From a checkpoint of a small transformer trained on Wikipedia: no position embeddings.
MLP neurons of a small language model. Each row is named by its layer, matrix (up: input weights; down: output weights) and neuron, and shows model dimensions 16-143. Each number is 50 + 12 x the weight over its row's rms, rounded and kept within 0 to 99.
After each neuron's rows, "fires on" lists the tokens most often at its 100 highest values on Wikipedia text that the model never trained on.

L10.up499:58 48 75 64 42 55 57 41 44 41 25 69 45 46 58 46 52 55 31 45 47 59 53 62 59 58 51 39 48 34 31 38 55 42 70 47 46 51 25 75 65 55 31 62 52 62 48 15 63 55 46 43 52 62 44 53 22 52 67 48 45 66 38 53 45 55 35 63 50 54 57 48 74 39 43 73 64 31 62 39 60 38 28 41 42 31 45 59 51 52 33 68 58 53 30 50 56 72 51 24 39 54 62 41 52 60 58 50 29 63 45 51 54 44 53 53 59 49 34 39 57 43 36 46 33 53 72 60
L10.down499:41 59 54 52 36 63 43 57 55 40 51 46 44 64 38 44 62 65 66 31 29 69 15 44 35 43 58 51 36 64 64 65 45 49 57 52 62 59 48 64 41 48 43 62 66 65 50 59 47 62 52 40 38 43 31 49 61 45 45 39 34 53 59 41 56 59 46 38 39 37 52 69 55 41 54 47 37 69 54 45 45 44 41 49 46 50 44 83 49 57 39 43 45 63 50 54 60 35 40 30 72 56 55 58 69 51 42 85 66 35 26 20 53 35 35 73 43 71 54 60 57 58 26 57 30 45 70 37
fires on: " |  | ", ": ", ") |", "\" |", "″N ", " | "

L8.up636:32 59 59 52 56 43 47 37 31 64 28 52 54 46 55 35 38 34 41 55 52 51 71 28 67 60 55 51 48 35 37 45 62 78 70 73 40 42 63 62 49 38 60 57 42 60 43 42 54 38 40 37 51 48 46 33 57 53 79 57 49 52 54 45 63 46 30 64 60 31 51 44 45 37 64 61 47 37 48 50 32 82 36 22 60 47 49 71 35 50 48 60 67 65 36 41 27 51 47 50 23 45 50 44 71 57 44 45 37 63 52 43 50 33 57 37 53 48 33 39 59 36 56 37 50 64 56 51
L8.down636:62 58 44 56 52 52 49 55 42 38 57 32 34 59 45 55 55 49 43 42 44 51 57 28 63 55 68 46 32 41 40 47 44 24 61 48 62 34 63 52 49 44 52 35 50 43 14 64 61 46 51 61 67 54 56 39 53 42 43 70 45 61 62 51 29 57 44 53 77 56 59 63 38 41 40 46 45 49 61 62 50 10 63 62 48 68 70 77 62 56 42 52 19 44 60 48 57 46 58 55 35 56 27 45 43 36 42 57 67 49 72 44 57 34 56 66 35 45 40 57 35 40 50 38 68 73 36 53
fires on: "v", " Ev", " V", "av", "V"

L4.up574:49 53 42 29 51 52 63 45 36 50 53 70 32 50 54 63 36 58 59 63 52 38 62 46 69 46 37 42 58 44 55 53 42 47 52 49 60 34 37 57 66 37 53 43 43 32 32 48 37 42 80 40 56 58 36 52 59 57 60 52 30 19 47 70 72 60 35 73 76 43 50 55 57 59 54 49 49 52 53 61 61 54 40 57 65 30 60 53 68 54 76 62 38 31 49 63 72 50 59 49 44 51 51 78 50 32 74 36 38 56 25 64 53 46 51 53 34 53 34 52 39 35 53 68 49 63 36 41
L4.down574:60 48 50 60 53 39 43 66 62 50 51 52 64 39 51 48 67 36 57 52 40 73 40 59 41 66 34 60 55 62 37 40 53 44 45 38 47 62 38 41 68 64 53 49 38 42 53 42 40 70 44 54 37 72 45 41 49 37 45 52 80 66 43 28 38 29 44 47 50 49 58 56 42 31 43 50 36 65 46 56 50 54 62 35 66 57 69 51 32 54 39 38 49 59 42 48 42 54 47 54 51 48 47 39 67 47 39 31 58 37 30 63 57 55 59 34 65 27 65 25 55 66 63 29 60 45 51 68
fires on: "o", "u", "on", "ist", "ant", "e"

L2.up87:29 69 37 43 42 31 51 60 39 66 31 55 56 55 42 49 48 24 70 51 67 61 57 46 59 36 60 58 55 53 43 80 34 46 44 65 61 58 55 63 48 59 44 31 33 38 39 55 39 57 30 43 75 68 57 55 54 54 43 61 52 54 26 53 44 45 19 49 60 47 57 71 28 72 66 61 70 65 42 47 25 36 52 46 45 45 60 43 55 52 63 47 58 52 49 42 53 16 72 45 42 27 59 43 45 61 51 53 47 44 55 57 58 31 54 47 62 53 78 45 36 40 42 53 50 33 41 57
L2.down87:74 34 68 63 36 77 60 53 49 36 62 49 48 38 64 59 41 67 45 39 28 49 43 45 43 72 34 39 41 31 60 42 80 45 58 38 47 38 45 35 56 34 42 66 48 45 54 47 66 58 72 47 30 23 54 51 44 42 43 28 56 57 42 36 45 56 63 61 34 58 45 19 66 30 39 47 43 42 68 47 70 57 50 54 71 49 45 49 37 62 45 40 50 48 47 60 41 80 33 62 60 65 54 46 60 36 70 40 46 67 47 35 51 66 42 47 56 41 35 56 39 66 39 36 49 71 57 60
fires on: "or", "ors", "ors.", "ory", "ors,", "ive"

L4.up207:58 44 41 27 34 49 44 44 32 26 47 86 67 58 48 50 38 60 24 39 50 39 39 56 38 53 53 57 53 44 36 62 61 49 48 61 70 47 28 59 53 62 30 48 29 57 43 32 55 56 58 50 70 53 43 34 40 50 52 54 37 60 21 28 44 56 40 57 47 39 40 69 50 35 61 73 39 50 53 44 54 40 44 57 71 45 53 84 56 66 57 47 36 52 50 48 55 52 65 36 48 51 42 50 76 51 62 40 67 33 51 47 58 57 34 59 55 53 56 68 40 40 42 59 40 60 69 57
L4.down207:63 72 72 55 40 53 53 43 51 40 46 47 37 63 55 48 66 58 63 63 40 59 41 36 58 33 59 45 45 62 49 27 31 53 51 49 64 48 53 50 49 31 50 47 77 40 69 60 44 36 56 63 45 50 44 42 71 54 62 41 64 42 45 64 66 49 43 63 26 45 71 45 51 51 60 39 51 56 49 35 50 58 39 53 46 36 43 42 67 33 55 59 41 20 58 47 42 55 57 39 51 51 42 52 20 40 62 65 42 73 57 64 56 54 41 63 46 46 51 55 51 49 81 68 55 52 57 34
fires on: " | ", " | F", " |", ") |", " | G"

L4.up465:64 48 58 31 41 44 45 71 63 44 44 41 39 48 53 63 36 42 42 50 33 64 62 49 71 65 52 41 53 47 62 45 65 36 64 57 61 69 51 59 62 81 60 58 38 57 53 56 48 48 59 41 26 45 45 45 84 56 56 45 32 49 34 47 55 44 35 76 65 65 59 57 60 48 58 41 69 71 68 50 41 23 66 31 44 35 57 48 47 62 43 52 30 51 28 50 28 64 33 67 38 52 56 66 53 49 31 48 40 48 34 59 42 29 44 54 52 50 54 41 42 30 47 40 58 41 53 38
L4.down465:48 70 70 53 46 34 50 32 49 50 48 54 46 65 46 30 56 44 58 56 69 51 45 55 26 51 67 41 50 46 44 37 33 63 39 42 39 38 63 44 51 47 45 39 61 16 51 42 64 44 39 44 63 52 64 44 37 37 57 56 76 59 67 35 48 39 69 37 36 41 52 48 38 37 48 49 29 46 33 60 72 60 47 67 66 50 50 52 53 58 46 63 56 48 67 30 69 32 76 24 54 44 59 31 46 58 60 47 49 56 58 31 49 70 50 34 39 52 45 54 51 39 30 66 50 60 48 61
fires on: "y", "s", "ies", "on", "one", "\""

L3.up128:31 71 56 53 52 50 22 56 36 40 55 60 61 43 53 53 49 67 55 38 40 50 42 44 41 51 53 63 61 49 54 61 55 59 49 50 66 53 49 55 51 42 54 47 35 55 38 30 52 52 28 54 55 33 49 53 56 43 53 77 51 48 55 39 41 46 34 61 63 36 48 45 31 58 52 57 18 50 66 75 60 55 61 55 43 45 49 46 16 58 56 34 64 27 40 47 42 41 53 48 35 64 66 41 55 50 53 46 75 31 38 41 45 45 39 47 63 39 44 72 53 49 36 65 26 43 66 65
L3.down128:54 44 58 58 46 48 62 44 47 30 48 32 40 59 62 57 66 68 44 77 52 34 50 53 47 42 37 40 54 42 39 55 44 37 59 59 40 61 42 41 22 50 34 53 68 58 72 42 54 49 69 40 54 60 57 57 40 37 36 42 45 64 33 67 48 43 47 54 34 34 64 46 53 59 47 60 65 48 39 48 58 57 47 31 56 60 49 71 57 35 40 66 48 46 54 58 52 65 53 31 53 40 63 45 50 39 52 67 57 55 47 33 58 77 44 54 55 43 43 70 32 51 74 68 70 46 26 30
fires on: " |", " | ", "–", "r", " and"

L3.up495:52 62 49 28 56 60 52 52 64 62 45 46 55 53 53 40 57 34 27 55 27 43 44 45 60 57 65 42 65 26 52 57 48 38 55 66 52 47 32 65 63 68 42 47 68 39 25 38 46 31 40 54 51 75 64 68 52 45 61 59 50 79 40 39 40 43 33 36 51 40 48 64 51 44 61 69 48 42 48 54 61 43 61 47 48 41 59 47 51 30 43 44 46 51 45 73 48 39 30 45 51 38 51 54 37 36 72 55 60 51 50 50 67 62 56 41 50 43 74 44 54 64 44 30 44 51 51 71
L3.down495:42 33 68 60 58 29 51 42 35 43 34 52 57 61 39 44 46 84 79 56 45 53 68 55 56 61 59 72 32 53 48 40 44 43 59 50 51 51 57 54 27 58 49 51 38 55 56 40 66 57 40 53 53 31 43 67 30 42 39 40 54 33 48 64 35 49 54 35 59 66 51 53 80 36 53 50 52 61 52 69 40 40 42 39 47 52 55 65 25 41 41 35 64 56 43 37 61 56 50 47 39 40 52 55 46 36 36 64 38 63 37 50 46 53 61 67 58 76 31 48 56 55 28 54 46 52 46 38
fires on: ").", " by", "."

L10.up527:37 44 45 29 15 31 47 59 60 65 39 63 58 54 32 49 61 62 58 36 55 52 48 62 63 50 53 44 59 54 36 57 38 73 54 60 57 45 40 72 53 49 52 48 41 58 52 53 49 74 61 47 59 35 53 38 60 42 41 68 60 37 50 44 47 51 33 62 73 60 67 67 58 39 48 34 51 41 65 31 49 55 56 32 56 42 50 59 42 51 50 43 51 34 53 46 52 39 61 29 52 68 49 12 59 53 54 45 36 55 47 52 68 66 56 44 35 42 61 52 41 42 58 42 32 56 26 75
L10.down527:29 41 45 54 45 59 60 50 56 47 67 62 41 45 51 57 58 49 46 53 60 56 30 35 47 55 44 73 50 66 86 40 56 48 30 42 26 53 55 59 18 65 34 55 30 48 55 66 62 35 32 74 42 38 40 52 45 57 74 44 52 42 52 54 59 51 42 32 44 53 66 53 35 41 47 48 59 51 46 61 56 45 46 66 60 67 47 67 62 51 39 52 63 49 44 30 42 54 55 44 52 27 59 44 36 49 48 63 37 43 59 55 29 44 40 35 32 61 42 47 65 42 58 64 78 52 33 50
fires on: " an", "\n", " as an", " by", " in an", " of an"

L12.up616:48 70 56 41 45 48 44 47 47 60 60 63 77 65 54 41 61 66 54 48 49 42 47 46 69 40 50 53 74 71 71 60 62 64 68 58 28 61 26 66 47 48 42 40 42 56 48 41 69 50 48 54 45 40 46 53 51 31 45 56 62 36 61 52 51 37 45 23 49 67 42 43 24 57 62 44 62 42 39 53 50 44 46 60 52 32 29 48 50 41 26 55 49 36 42 53 29 44 60 33 46 48 67 43 48 41 61 35 63 45 71 64 49 39 31 56 33 42 45 51 24 39 55 37 29 34 44 52
L12.down616:51 42 52 58 50 52 67 46 59 52 68 32 39 34 40 59 57 65 55 63 41 63 58 68 51 58 64 42 67 40 46 41 67 66 57 75 58 49 63 50 49 54 50 52 44 36 40 46 53 39 40 51 60 71 57 55 43 47 63 43 38 53 48 36 63 62 44 56 56 61 55 52 46 21 42 56 50 53 65 27 38 33 55 63 68 37 50 13 44 66 60 20 67 42 58 26 68 62 27 64 78 39 56 16 69 41 47 53 46 40 54 35 42 43 69 61 46 46 54 60 65 50 34 47 66 64 49 41
fires on: " an", "in", ";", " in an", ");", "-l"

L12.up304:27 55 57 32 61 50 58 63 48 52 45 50 53 60 56 49 53 42 38 35 40 48 55 50 75 55 35 57 54 29 68 45 33 64 59 56 47 50 23 61 48 33 37 42 35 56 71 44 56 54 57 62 62 46 39 64 53 48 40 44 59 56 43 44 36 80 21 71 62 57 62 64 47 55 58 34 37 45 50 42 37 50 33 39 55 31 48 62 50 50 43 59 69 33 29 65 31 54 67 31 52 58 52 55 38 46 45 41 52 43 39 48 55 62 57 38 44 59 65 44 40 39 54 44 37 64 42 60
L12.down304:43 56 61 57 58 35 62 40 56 46 59 50 54 54 59 34 28 39 40 51 58 45 30 48 32 36 48 62 50 46 51 68 43 62 46 63 60 49 31 54 71 48 70 67 64 33 54 47 54 35 53 48 64 28 55 43 44 51 69 37 38 48 29 61 60 58 55 29 45 62 73 38 51 28 55 58 52 39 70 48 60 56 52 70 58 55 71 46 52 44 53 40 57 44 56 02 51 59 57 42 69 51 56 45 80 44 21 71 39 28 56 52 60 54 51 51 49 54 33 54 56 22 49 43 64 57 43 54
fires on: "°", ":", " an", "′", " in an", " as an"

L4.up549:25 50 50 45 52 49 60 56 57 51 58 76 31 43 57 56 36 42 58 42 90 50 55 40 67 41 49 56 64 39 42 54 63 44 52 51 51 34 45 48 45 65 61 55 42 35 54 44 44 57 53 47 58 62 46 48 66 67 57 36 45 59 27 45 66 54 52 60 81 28 47 36 53 64 48 53 61 31 73 36 48 31 57 61 53 45 72 72 60 42 58 71 30 34 49 46 50 57 53 53 49 65 60 70 59 45 50 63 38 30 41 72 36 51 45 48 29 48 83 39 41 51 53 51 49 42 35 54
L4.down549:70 44 35 51 45 63 31 37 50 55 25 37 38 82 53 46 47 38 56 45 40 67 36 53 27 67 43 46 32 56 51 53 53 62 51 48 63 47 57 55 36 58 30 28 49 33 41 65 61 35 47 45 44 53 48 40 43 54 42 61 54 44 65 32 41 45 46 43 27 59 60 62 29 38 77 44 54 60 48 43 54 69 50 33 35 63 43 51 46 48 48 44 53 76 58 59 65 49 61 24 60 46 40 30 48 57 68 35 48 51 45 39 44 63 49 62 63 39 42 38 80 61 38 54 49 78 71 50
fires on: "in", "ic", "on", "y", "-"

L8.up217:63 42 71 54 44 45 48 45 69 49 50 53 65 74 58 29 45 49 51 44 30 50 63 51 42 48 56 44 53 34 45 49 36 42 66 57 46 62 41 57 56 53 57 57 49 54 51 45 32 57 51 31 60 32 68 72 70 71 74 78 54 67 23 43 42 53 46 36 40 57 47 53 28 30 41 47 55 40 53 41 57 11 57 32 57 46 63 45 24 54 38 56 50 61 42 56 57 61 51 54 39 47 49 51 56 44 57 53 52 67 52 61 52 50 57 52 71 40 58 49 49 63 46 48 51 52 15 49
L8.down217:38 52 34 62 43 66 54 53 38 40 41 33 30 65 42 45 72 65 67 50 55 44 48 45 48 54 40 57 39 55 44 36 48 47 37 63 56 54 61 35 28 70 50 57 38 42 37 33 43 73 62 66 49 52 46 69 44 43 53 29 74 55 39 46 21 48 50 48 69 44 31 61 45 63 60 39 55 47 65 43 47 48 55 49 59 69 62 88 55 45 26 34 53 47 37 45 57 30 45 53 57 72 69 47 56 31 41 61 43 49 29 37 48 61 40 48 59 63 33 42 45 77 33 28 51 56 38 41
fires on: ".", "I.", " B."

L12.up156:55 60 61 54 61 43 40 35 39 34 62 48 27 64 63 41 46 33 59 66 49 55 62 33 83 44 38 71 51 52 77 57 47 51 59 65 50 52 40 57 54 44 30 65 63 50 58 57 60 58 32 43 50 50 40 43 49 52 50 36 48 62 31 49 40 62 36 57 72 59 54 55 49 39 45 47 65 48 48 62 35 44 27 53 62 47 54 52 37 67 62 47 54 47 36 43 53 45 57 41 40 29 56 61 52 33 53 42 30 21 69 43 52 62 52 50 76 72 67 48 42 42 30 53 29 73 59 64
L12.down156:48 61 40 47 50 43 46 46 63 51 60 42 28 53 47 52 35 24 33 58 65 75 62 54 42 22 57 76 68 45 53 67 65 51 41 50 65 35 32 51 69 46 49 69 45 36 46 58 56 53 41 37 46 46 68 59 37 46 61 31 25 48 61 30 49 17 50 45 63 68 66 46 57 38 44 43 64 59 57 50 58 29 38 44 53 51 56 48 55 41 80 55 43 53 64 12 40 30 61 50 60 49 53 62 57 50 40 35 58 58 52 51 56 50 57 37 55 67 50 47 45 54 38 47 46 66 61 60
fires on: ":", "′", "°"

L12.up509:30 63 46 58 53 38 36 61 52 56 48 50 54 38 45 32 35 63 48 51 45 48 37 50 69 49 36 55 55 40 61 30 55 68 57 58 61 57 25 71 50 30 38 48 53 56 70 41 60 58 45 74 38 46 48 37 70 30 52 56 37 41 30 32 46 52 34 71 41 34 79 44 53 57 49 25 52 50 61 51 49 65 58 45 64 61 47 60 45 25 46 42 56 36 57 34 53 54 67 26 34 63 69 47 53 53 47 61 44 62 54 59 57 57 38 68 53 41 78 28 27 52 46 56 49 33 21 56
L12.down509:23 42 27 70 66 40 53 46 50 52 32 49 59 25 48 58 36 53 71 31 44 44 47 41 47 46 48 65 49 23 60 53 50 74 55 58 65 59 53 66 29 55 47 66 48 47 47 55 59 53 38 55 48 47 50 29 54 30 48 54 45 36 42 48 56 51 44 68 50 45 68 45 30 42 59 37 75 50 63 41 45 67 53 41 39 71 69 55 75 55 52 35 72 49 57 32 26 67 66 43 37 49 52 24 55 36 50 65 36 49 62 56 39 58 61 57 39 55 63 32 51 43 71 29 56 43 40 40
fires on: " an", " to an", " as an", " An", " is an", " with an"

L2.up266:54 68 60 50 42 49 61 37 51 37 46 54 71 53 83 40 36 43 54 49 58 54 71 40 42 79 52 37 58 36 41 52 49 35 50 59 52 54 56 57 55 47 36 45 58 52 56 39 45 53 61 31 50 34 54 59 65 52 53 52 38 22 58 57 64 38 66 61 65 22 48 58 42 34 78 55 60 40 47 49 28 73 53 35 63 44 39 55 50 46 38 70 45 46 43 55 29 19 26 58 56 43 78 57 43 46 36 63 29 52 41 77 63 51 40 58 42 34 56 31 37 43 54 53 52 37 48 56
L2.down266:36 38 36 45 52 58 40 60 51 50 51 44 48 64 25 47 58 48 58 51 49 45 40 50 68 38 49 53 31 59 54 50 53 59 50 42 41 41 36 46 43 52 65 33 41 46 43 57 59 45 36 57 57 53 34 48 38 61 50 40 54 75 37 67 32 54 30 56 48 81 66 43 49 72 45 52 33 58 65 43 69 37 52 38 44 59 54 35 60 48 65 42 35 48 41 43 65 66 60 40 38 63 41 44 58 47 56 35 70 62 64 12 12 59 43 31 62 65 55 64 61 52 45 50 44 75 53 46
fires on: "1", "us", "-L", ": C", "isc"

L4.up203:53 54 56 37 29 45 51 33 67 63 58 45 47 61 45 42 61 65 39 60 49 58 63 79 47 60 69 48 63 29 45 49 30 52 58 42 36 27 39 49 62 57 57 60 66 51 47 36 45 66 55 58 47 38 48 42 21 46 26 39 49 63 47 70 36 55 18 55 56 43 70 58 55 36 69 52 83 62 53 40 53 56 44 49 41 50 64 64 46 36 29 58 46 48 47 61 49 83 68 53 52 51 42 51 46 60 47 46 59 48 37 38 61 66 33 36 47 35 42 62 45 37 55 67 65 35 47 50
L4.down203:16 58 30 50 64 24 68 56 70 54 48 40 64 49 36 56 59 71 54 29 56 40 39 42 49 53 46 62 41 41 64 57 54 56 65 48 31 57 44 66 38 50 42 35 49 59 61 48 48 18 19 54 49 59 46 58 60 45 81 40 62 73 47 45 37 46 64 49 51 53 54 42 47 66 59 60 57 28 34 54 30 40 64 49 61 42 37 44 37 66 50 42 44 53 53 41 52 43 61 49 46 61 49 54 85 27 60 58 45 39 69 52 41 54 44 72 46 49 54 37 53 43 37 53 49 61 63 60
fires on: " have", " ", " can", " has", "ud"

L2.up155:50 66 52 63 61 52 38 36 84 59 75 54 52 31 59 43 52 33 60 44 39 62 59 47 44 41 40 41 53 62 44 43 50 47 55 58 53 37 50 47 54 64 50 52 48 57 33 41 53 40 49 29 72 64 57 47 42 40 56 29 63 44 42 39 55 29 44 32 31 48 57 52 66 63 54 56 66 65 47 45 42 57 35 49 48 36 44 57 53 51 64 48 38 74 41 60 43 36 52 49 35 25 49 48 51 61 31 32 38 51 70 50 56 33 69 66 38 50 76 45 72 38 37 54 51 54 32 44
L2.down155:68 50 41 48 35 49 68 59 28 46 23 53 36 72 43 63 56 66 41 67 64 53 39 51 50 50 63 54 53 42 62 51 49 55 52 41 42 52 55 46 36 64 50 51 46 45 62 46 41 45 58 58 19 37 31 51 55 65 42 62 39 52 57 59 56 70 49 69 58 49 42 39 42 42 43 42 34 38 75 57 59 39 69 48 63 60 64 33 56 56 28 52 62 35 51 41 66 56 44 62 64 78 38 62 54 39 59 68 47 54 34 47 49 65 33 29 68 64 36 42 12 58 59 38 48 49 55 53
fires on: "ors", "oss | ", ".", "or.", "ated the", "ors."

L2.up212:49 68 66 42 47 48 57 49 36 55 41 52 51 65 73 44 32 57 52 46 39 32 57 35 48 56 53 77 71 31 39 62 46 50 55 57 61 68 63 51 43 59 53 66 34 60 55 48 57 43 48 36 51 62 71 59 58 43 54 29 45 63 57 63 49 64 46 48 56 42 49 44 39 60 56 40 49 68 57 62 70 36 38 32 51 28 65 40 30 51 18 57 46 64 35 58 51 43 73 50 20 55 50 48 48 50 61 59 62 46 64 64 52 46 45 44 29 63 57 54 29 54 41 29 37 47 47 56
L2.down212:50 41 63 75 39 45 46 52 66 57 49 53 46 39 49 51 70 51 48 60 54 72 46 67 48 57 46 28 36 66 43 33 64 56 58 53 31 22 37 59 68 47 39 49 66 42 54 51 31 63 75 43 42 25 49 32 55 40 52 68 42 45 40 29 45 43 69 41 51 43 44 36 64 61 40 53 58 36 38 39 40 61 60 60 58 48 41 74 41 58 84 46 48 40 62 63 40 58 34 39 54 26 61 45 57 55 56 46 38 56 50 49 61 54 45 48 70 46 46 52 44 52 57 62 61 54 36 54
fires on: "\"", "z", "ide", "ars"

L6.up419:36 59 59 56 48 43 61 74 61 43 46 62 51 78 48 46 61 26 41 46 61 63 57 72 75 62 55 48 43 42 32 69 49 78 46 62 37 36 43 74 54 40 55 76 59 49 43 37 49 51 44 41 44 56 48 46 35 43 77 41 31 55 32 30 65 63 70 36 53 49 47 64 49 35 51 55 32 59 49 52 30 47 36 58 54 59 36 65 45 62 50 53 53 33 34 73 37 39 54 43 26 43 38 54 56 54 47 26 44 51 59 57 51 60 63 48 47 63 63 56 31 37 40 53 43 68 57 61
L6.down419:69 46 30 39 54 54 36 57 47 58 42 26 53 53 48 64 50 50 63 51 71 45 65 31 47 55 64 62 35 49 47 59 48 64 53 68 65 40 65 65 45 44 59 48 55 37 56 48 49 47 53 68 47 56 53 40 57 51 70 61 30 53 42 55 33 42 53 46 60 56 65 54 32 32 61 54 56 56 63 44 58 52 60 36 55 63 79 54 70 43 45 55 44 49 58 36 62 49 58 60 42 53 48 27 50 57 44 47 64 51 56 54 58 38 43 72 32 59 52 71 32 40 40 46 57 38 04 78
fires on: " V", "ev", "el", "if", "|---|---|---|---", "av"

L2.up505:30 50 49 23 58 36 39 40 43 44 48 67 42 37 53 58 40 58 53 57 44 60 46 54 49 42 57 49 64 51 50 61 54 56 46 65 47 45 43 59 56 45 26 26 43 50 46 46 45 23 59 43 63 53 37 49 56 48 48 31 82 54 47 39 55 44 34 66 63 49 54 54 45 39 73 49 41 40 64 32 55 50 46 62 60 46 50 48 30 74 80 44 56 44 40 36 20 48 48 46 43 57 76 65 65 51 44 37 60 51 43 46 73 35 19 45 63 35 56 65 42 50 48 72 63 30 56 53
L2.down505:74 59 46 75 38 63 43 44 53 35 42 46 72 55 47 31 47 41 45 43 30 48 51 55 69 51 32 35 45 52 52 35 48 49 72 42 73 62 39 43 39 35 42 55 41 63 51 62 48 52 23 72 51 58 63 54 66 48 51 50 69 61 38 65 36 38 59 58 34 52 54 70 65 65 48 50 69 44 34 58 47 52 50 51 39 53 32 72 75 27 39 36 28 42 55 69 57 47 55 38 44 45 38 47 35 69 68 60 57 45 57 54 52 50 58 60 52 57 43 46 65 43 62 48 42 60 38 35
fires on: " | ", " |", "2"

L2.up152:60 49 34 40 54 49 64 54 34 60 43 57 43 36 58 42 59 48 59 47 56 64 66 56 71 46 51 56 49 66 56 29 80 46 64 55 47 40 48 53 53 75 62 54 47 42 34 47 38 25 25 52 45 51 60 40 71 80 74 53 36 53 37 46 45 29 47 63 59 64 39 39 51 52 48 48 61 52 62 26 58 36 65 31 46 52 52 47 70 58 60 58 46 59 54 56 45 23 48 46 57 44 68 22 68 45 36 50 57 44 43 35 64 43 28 42 63 40 44 29 47 48 34 47 52 52 36 49
L2.down152:44 51 56 71 43 39 36 58 55 44 62 45 43 67 38 50 38 55 47 47 45 49 35 47 32 60 43 56 52 40 49 74 21 68 30 44 54 70 60 52 41 22 26 37 54 42 40 60 69 66 73 50 55 49 40 59 30 26 35 49 56 57 59 48 43 51 49 51 45 43 65 58 57 64 62 62 37 50 43 66 37 56 36 59 60 42 47 74 38 49 38 36 56 34 55 28 70 50 46 65 59 66 29 69 33 61 72 31 36 58 45 65 39 57 59 47 52 57 64 72 53 46 59 57 47 61 53 48
fires on: "age", "field", "ons", "ai", "ague"

L10.up206:55 52 65 48 24 45 56 34 56 54 48 51 52 53 65 31 58 40 54 37 49 63 54 77 70 49 79 58 59 36 29 72 51 43 44 57 40 60 52 57 50 56 57 54 47 13 34 57 54 52 61 53 35 53 55 50 37 42 57 51 38 53 38 30 28 47 51 32 85 53 66 72 55 40 41 59 45 64 65 43 22 48 55 56 63 50 66 65 43 45 57 64 63 52 58 66 42 65 38 47 38 50 62 41 54 65 52 50 42 35 50 46 48 38 52 59 27 43 44 37 39 44 48 50 62 69 34 51
L10.down206:63 52 48 49 77 50 47 43 43 38 49 45 34 71 49 43 47 68 59 57 69 44 54 49 40 63 35 50 58 48 44 35 45 61 60 47 48 67 60 53 50 48 53 40 65 50 53 65 37 47 60 14 51 43 55 59 77 51 50 44 53 54 24 59 67 50 31 61 35 61 52 39 30 30 53 45 69 32 44 46 58 56 47 28 50 57 32 35 34 56 42 48 55 44 71 38 56 62 56 48 24 56 30 41 53 45 60 59 63 61 43 36 40 27 75 55 44 34 35 47 47 58 33 55 42 36 50 72
fires on: "–", "ag", "ev", "pl"

L8.up574:44 37 47 47 44 38 40 34 59 42 71 34 64 35 49 43 58 46 60 28 35 59 66 57 52 54 48 16 57 45 44 71 52 45 49 59 40 46 45 40 53 57 44 64 28 50 43 67 49 56 70 84 54 47 49 51 49 60 43 49 46 59 33 35 51 57 53 90 43 56 59 44 31 41 45 52 65 44 47 42 53 42 69 65 41 50 56 56 50 60 53 57 53 69 68 64 40 59 39 30 36 48 26 43 45 52 60 58 57 80 48 43 31 43 69 44 36 57 46 52 33 62 59 18 36 47 36 53
L8.down574:36 65 46 44 64 77 59 63 59 30 48 59 67 57 63 47 48 49 44 66 54 48 39 29 62 55 53 70 39 46 43 30 49 39 59 49 56 64 35 49 41 51 48 48 31 59 66 47 50 23 59 30 44 43 39 43 47 39 70 65 47 52 57 60 42 45 54 28 72 53 44 57 59 33 57 28 50 35 63 63 58 55 44 21 62 34 52 43 48 47 48 44 48 43 24 58 55 42 61 52 69 70 72 43 64 48 34 41 53 30 47 47 56 64 27 34 69 49 52 50 52 51 40 83 61 64 63 43
fires on: "2", " to", " between", " between the"

L8.up328:57 56 49 53 70 66 87 47 46 78 40 53 41 43 31 52 51 47 44 86 49 55 59 68 56 42 41 23 57 54 52 53 56 65 51 56 41 63 39 37 67 43 57 60 49 62 55 37 56 38 52 50 39 59 38 50 35 57 51 50 45 32 49 41 59 68 43 61 46 51 46 24 53 42 41 42 41 43 50 41 50 72 42 54 48 31 51 58 36 58 49 84 53 34 43 44 58 53 60 36 48 35 66 43 71 33 39 33 64 48 62 36 65 60 50 63 52 38 61 48 49 65 33 62 41 61 68 47
L8.down328:22 62 55 39 28 32 26 66 50 51 50 40 43 48 67 54 53 67 59 35 42 61 50 34 51 62 61 66 32 49 52 48 45 54 60 54 66 50 45 67 50 59 46 43 56 65 30 43 53 69 55 48 64 47 51 63 60 43 50 55 49 59 48 54 41 17 43 57 52 50 42 81 47 49 58 59 63 52 61 48 34 32 54 32 53 77 51 70 40 68 47 43 55 64 36 51 49 63 55 66 33 48 40 55 58 74 34 55 50 56 29 56 46 43 58 57 40 72 44 46 39 61 32 44 49 41 33 49
fires on: " | ", " in the ", " in a ", ": ", "uk"